config.toml
num_hidden_layers = 11
hidden_size = 256
num_attention_heads = 2
num_key_value_heads = 1
head_dim = 128
intermediate_size = 1536
vocab_size = 2048
hidden_act = "squared_relu"
norm = "rmsnorm"
norm_place = "pre"
norm_eps = 1e-06
positions = "rope"
rope_theta = 10000.0
rope_fraction = 1.0
qk_norm = true
attn_scale = 0.0884
bias = "none"
tie_word_embeddings = false
parallel_block = false
init = "trunc"
init_std_qkv = 0.0314
init_std_o = 0.0314
init_std_up = 0.0314
init_std_down = 0.0128
optimizer = "muon"
learning_rate = 0.0148
lr_mult_qkv = 0.5
lr_mult_o = 2.0
beta1 = 0.93
lr_head = 0.00579
warmup_steps = 31
schedule = "wsd"
decay_fraction = 0.405
decay_shape = "linear"
final_lr_fraction = 0.0
batch_tokens = 65536
max_seq_len = 256
doc_mask = true
train_tokens = 487400000
max_steps = 7438
dataset = "wikipedia_en"
MLP neurons of a small language model. Each row is named by its layer, matrix (up: input weights) and neuron, and shows model dimensions 48-143. Each number is 500 + 50 x the weight over its row's rms, rounded and kept within 0 to 999. Numbers have three digits each.
Before each neuron's rows, "fires on" lists the tokens most often at its 100 highest values on Wikipedia text that the model never trained on.

fires on: "-", "–", ".", "age", ":", "ust"
L7.up824:504447575454553477468577459553554520484490471552564471590402470571501459518493576470550443597416454557462543479524546573536531520543468522525479478498527453551475377500463518473420505534439466455483527532503531430493489574434593525561547559499465634547494521539479513546519510543510454522

fires on: " a", "a", " m", "ax", " att", " ad"
L7.up1241:500465570541473505531459553510552503521489513493445512484522596466535449487397542593449430549444447523589408531523443568526469492587564558528490456423504541512446520531477544543556493498482520522594419435487503497525473478458435491482542404522503541494468515430498419480534520534480429556

fires on: " |", ";", ":", "-", " ("
L4.up1205:442560439533429530430547456487534456476494416420440514462517480437494560534528513433421432554483617516418463393556550575531483495520466485515473450501533423488609456498529529478627403597486461548481474526498472523411437486411498455446485571547465451524438485500484452515526485596518451526

fires on: " and", " or", "ot", " to", "il", "/"
L3.up1202:560538453495507512418523509412496505503488483376454511484536566621501499464512611503543558381479515511365500506520581508417484573435442513483534543568472414504528482562480578455517486474544452433462426579502446508499581515543537634482465447460415508474436513523490430431558479538476478523

fires on: "-", " st", "st"
L7.up259:613558586458443506522534522525529520506478459515495500485541514595513413583468521487530525503519499519531508529496475496433456498528420443443548527513561544538464562531493421516535495419499607393452539439471439438549538540509549475494455423537474513519500535463461367457475497533428463421

fires on: "\n", ".\n"
L5.up35:550501540474504503462482436500473467567639518475435495473430437452466558451529404484450517537497566565561517482475453553503481490566552522533404520514498548476510516488501432511479485425477392431538479563505415479547605554583520486516554489566457498584522461546585490576469521506475476441

fires on: "er", "el", "der", "l"
L5.up538:504574488463454390516458520428488539484554410466523443509545535442515564549518492492407458438467515484448506514542477493487529566489462501451607546528576469535412605505484537437445600457501530520500576537474550487460431520501500497461518405526489520465441543540470549473487483470490469450

fires on: " air", " Air", " d", "-", " en", " ent"
L7.up1289:545557593513482475485501527590482491565463412546399538561528595548593427490507501509486450466511524427490442507510467500478377497497495400450516527512513498530482588447420467475481460477412522474589508505536479464545546528591454496453449459428580502536447546433492492554539597440451582502

fires on: " |", " ", ";"
L4.up1472:469534421431548489454453548455563504486467435494515505538522499482480511489583527534517435523539501481480436430540500494534544524412515375516504539479485382484621480481494521511527508560508506535550552588511436510491424593439557491475488603464500428512457516465481488492523463501529446505

fires on: "iss", "ine", " in", "ent", "ob", "h"
L3.up1355:521571532526480464589499481511569516453489447493512461553496514475637498485400574507543507448416490458532459606354505521526509500488493454492456565493520604541419533470518562496475554513401532399559464579458498450501643527504583595530426618456533536517559657476512552556474571418453456531

fires on: "-", " res", "s", "is"
L4.up1156:469502490493541531504513576565444465405542480590524459550515540445555500588442627579493505505535479518457594496471560453400443455483456462485459566525556497494527453537556484424529586532431528485426455428486438470445457484535535513557494494454496569548405459563468492409509413499417536502

fires on: "ol", "ut", "ob", "ver", "th", "ine"
L3.up432:503601427438404497546588461551491537474460520418552490447509459566516435528423548535526396470447461472555461458485455553446517508553453418450544472501435601571472536513579537442563462530495550457492547504525528465500565603508573476557423500476461522510446565547498553521523578439473450579

fires on: " la", "a", "ro", " La", "all", " following"
L3.up523:503477565444598476489434548536521528534446504532530443442489654521442414512491403521466454383497521471594544493568578515482493487394492469454531549494525536458488452359474403537444478532526470473433392558548532453498499500406547523517497596566456470455522429481450449533553531537381460592

fires on: "t", " a", "ens", " c", "ult", "enc"
L5.up459:467521532589497501531522440542533521538479501525474492586573451465426521535430436493565462420492495596451479545410529546490446439418524534438489472415477511497501475499585411480500498509497469596479517493380517483522481565556469525593549492533520612527491483526476545533568538372486455483

fires on: " Sw", "w", "j", "sh", "m", " Sm"
L7.up1233:521615593607596552556512553572565537528541458511485509467451569457523546507504518423559469509489509465536476541543527516440499537411544403555505413486545551529429493611551610388451457535553560443550466580593553493501535493513518467526509532404448450473531473429463543530544518361448496515

fires on: " det", "n", "t", "T", "d", "et"
L7.up177:479463473514486542436514413523529556485439358517501513487558514448435479497479516541582452392442521505537537492514509540482474530497562485470469663505583577489549521482454457420564499609515479599439493473525581482502480563589490446613525453483471608510565505519583521521518388493460510450

fires on: "\n", " |\n", ";", " |"
L7.up1526:431514473588498497532599410453540438464458534537546462574482463520488553449583442463511509427494512524437544498515493525480497469532480507507486462546444415479367504587531438492549512481449485420538463512546443535477470501523488452481458438528511515554469462521566514545551527469488544371

fires on: " and", "and", " She", " or", "a"
L4.up365:467553356452570472504507546506466598456470478459398532509542582433502501475561426480488535517514482544423468415534520439528488493543460431497543577524525483507513504517486575481516541492538506446496468593490422464489593488547517497442453482540485508493452492512544454467543541508514505548

fires on: " in", "d", " for", "idd", " de", " to"
L3.up1290:521416493537543500515416493494469516412486459469414466491556432570530525492476470568535618488428512571493542526514529471485477443460503441520501534469499481538534469431582505484530418458563538516473441508482513460534520584525543397548459459446468362546481561544475557538501519416436482500

fires on: "or", " Cor", "d", " cor", "th", " port"
L4.up859:524563443475485409547509521605494527431529506478393438532597449591478562431470456576415493471483492548535486568526508403429510582530548466467520523537453554486598587520590476478412444494536533462480511456557422447479567522502468469480509454537543439436472453489427396486393445486480490572

fires on: "s", ".", "-s", "S", " under", "ers"
L5.up901:488530583554473475475493510503522470406459460555506498615421481474501499552466505640468649550414430495496515501496559502455496444502523456508411549493564572501525519576536451473515531488544489470398402414429529466447560500542556510504545532500590416455500543550575523486506447424434495441

fires on: " to", "ed", "id", "r", "x", "ost"
L4.up379:469525598580415497535545566509549455495504553524526492464558547468545501406431505564515535479532544497505465564470523449541492526455447505479460520458499467528452537479508495507569459435511563529507450514531528464436496453558580431408446489518462496539585474427457468478482475459502506507

fires on: " f", " b", "f"
L7.up740:557470446399578384490545424510451534558507549541447508476483529486471533436446459484411522536389515474532483565541469586460515570442525502489578545501500492614510547511503498466525522482502521521567538433499618569549495497513407445501535490462473508470533425442505400568485561493513486479

fires on: " mov", "re", "erv", "ip", "ec", "id"
L3.up474:410578485531548419559524527523477493476422478434455532461480544563513602470531469421519489506547529514538507559475584479535455474641522512502545582482479514491424454426472506482525492582397479471520589564521573465573427486548392495415458485528582479439468505538510462519518558483556429481

fires on: " b", " h", "m", " f", "f"
L7.up1448:433542537409464484547514474526446398453489430512516478452527516491448512478515431460511583542418539487506450567412527480424502574562493489468384492509511438472483511571485442477473525522521582354573439544410428474497425535499529439588545463536427462444500483472460510444501471478575572564

fires on: " ext", "st", "t", "id", "w"
L7.up1414:503448506535534470500484482544505568568444496512462454421552492545455493433557593480472466494437490533505490463483512471435477519444529544446495557518483414511424501546568524523507505516459451540521531429461507444565505455556500537444501536457480480514495445497466528581473539483519505447

fires on: "pl", " serv", " def", " eff", " elect", " sp"
L4.up1086:571540585484557466468532494591512530530531393500447503472517556488442536481485479482521438474451493577506570459507470424541523458552467492440599520509417470578495517451530549540402502575601444514434530507506497423486503512480461541438544443501457474538520421493435346490508520577539550516

fires on: "w", "j", "0", "ov", "tal", "ct"
L5.up945:547522547538498470478445495535476520522479464584441502481456456467537576431428527515436386458489481499565517425570473492552400408504417499540398463509443556595463538613517558449536452546495572468466521526535504499525452433403451524585340530431448463485568469430543517518455450480508543569

fires on: "\n", " Lab", "ab", "|", "ig"
L3.up612:590587506442472477478432486482517455409504526445519524567453487492531565472509393434532510396599562498485505452501417455498494624590519528589549564535423554486453549532460497503603479505448567485500583471514475468566496478434578488521490468502529449516501500575526545469446508479567463489

fires on: " w", "ect", "ivision", "p", "artment"
L7.up1253:532606539491525474448478572499500523512465528532578509542548441493467510524545462487449503516509505410394483514511473483470622531482429502512598427434517464541540593479463506501511439532451467508458495505426508490511472372527478475479530469543344528484431622517560479506531529473568510574

fires on: " \"", "\n"
L7.up819:525603475437472508481499438483475500468517475504523439591439511437493551503593416555459496530483518414512496459505387469501514528559526494473540525585469447505449541426511448566571570552490467451509439546518420554508506539473497475464518385547538456499497374541522562584469454496487407440

fires on: "el", "em", "or", " ed", "th", "idd"
L3.up641:595495512464513515554541486445453550463516426448425484494584458506493490562582387562462500473331493542562521596523488541489514461566584458470523393486447515511472523512599515519541535541467503546496580496634462509538517559563447460481565530579522499553452484495516466466447402552488579616

fires on: "ad", "per", "ower", "st", "°", "b"
L3.up464:563502545443517516502515466491471430517504516453517460447480569493509484543503514496515511492520413525497500506463487430473465500566394473472581496502565557638484533456521406525439495373428497508565469491491540536527561492422435523462493518460496502479564524521481450439641425540438471495

fires on: "g", "a", "y", "f", " Street", "ro"
L4.up150:586561580420619556547479534570499533462524535480527443530535467489515497415500473470546437444457466444590447549458517550483662544522503460483461504462533468458508419456447531517444478484535431492539459566493413503552537408466605440468564554531449491523469537442483413468513522499451529486

fires on: " f", " F", " t"
L7.up1444:481630520357514514523512383501480477480480482601642541565455546494503516452499500520541485532427419467503416535497580550432510583602445457456453563501549519537429520602536456474519481538433545431499478425453618531459472514532505440526565522503558518419521496510474345515486521463517571537

fires on: "th", " t", " been", " so", "-", "ing"
L7.up825:530556506469517548612431512446403548525542501449444456499528599507517426515441534482570450418507523544501501481546438432432376589522404504390579392547598605505406570483550514482557477533536532565534475468447396436473484547491521444464465543603493533498542568581472509473521446480496419498

fires on: "oc", " took", "ake", "us", "is", " acc"
L3.up223:490481567517487467445464575573566473613530436419426391493485406402540528527472514506541514550439478539467555516489515463422502541425521476629454524428493451524471541561619476532449516492434505500501502535498404544392488501473486485427516552437637498463454546582573514568487529540514458535

fires on: "f", "ons", "s", "os", "ers", "et"
L4.up1012:457427494552522481428523522514577573484472480457559499549473456496565450499510596545446562448506563523540494569439535428479621448489460488450367456622515573596463518450475467520508558536509450516423501498462477419443624621537510542478528461484593562514531561481532441569452405471461459467

fires on: "is", "s", "os", "ot", "or", "ins"
L4.up611:539411567491505547469467526543505491472493524476542462463459506456556460560504574524446506449462424501503547559520565484515555553501469491523542542522523510532469502560559552519471439520387531491482459490479488516450401447571469567366579461472549538529444515523506540452501485478390550498

fires on: "ed", " known", " called", "aus", " made", "ated"
L5.up796:502455477509421497504535474551442472481517521573627424486477457550453509446420440477508501492485453466535532512506471537503556482527602502449495451435528518512542496540510448508412496485480460473450544571484624444540459534403538547487517603501449460485474443398516489486444489594566513533

fires on: " |", ".", "-", "):", " to", " in"
L7.up73:423563481480483550585522446548547507444440410550518506486389434492582575489518542501509485449404482538526507474468480485506470505510478591457451462595590469566555519531487567537481551506566512468482545533526468532507419539474568610563501466503396520564513529516450516587432647556492512563

fires on: "s", "w", "r", "x"
L4.up535:515456537561502463481466574519548492525574581474474543448551497483567509530466537473500484526421524591523498577419550482509607484401533476588484469443522492581451503459541578482593487475603507531481525546536555531559610459435543548445510429459522386570631529451533528546628549465466487493

fires on: "ol", "/", "e", "ut", "I"
L5.up145:487575526481518546482509407471542430545577483535476476453508467575450429519525471579561489464500514465510465520478487467469496559527474431466496396514546446544438571548523564407423499575511516500512473533482515512563595545493561536552464431389377514507471488590482518425523467505403440579

fires on: ";", "l", "w"
L4.up1032:460499460540592424529388512500524573509522476377506423559533489477491503511463546505586423538393471486529513575540514436430512503510456494398563466503611481509393573531530530466533512482484491568462514610521496433495481460575417475483515471394516530478485437586475514556441577480509516463

fires on: "et", "sp", "n", ".S"
L4.up1388:455577460473501431454597471467534472499500392504502516484531514461410487412494516372552519476463525544450430451466481452440539464485533476395496576538576504472436616512534591486546452562548431553554495528490646414459554504460560511571464484488466490447573615423538497467463444493522490509

fires on: "in", "w", "oss", "s", "ro"
L3.up1257:478455586491509478482475583531521438439482552527499556529506551542505448572502435561618509547482437604445518559471518482460506444379462476520475514556563415580506486459472589524541419534468506551470398445486503472477453532466515465460583490428553431469571548480488525524500567450515424535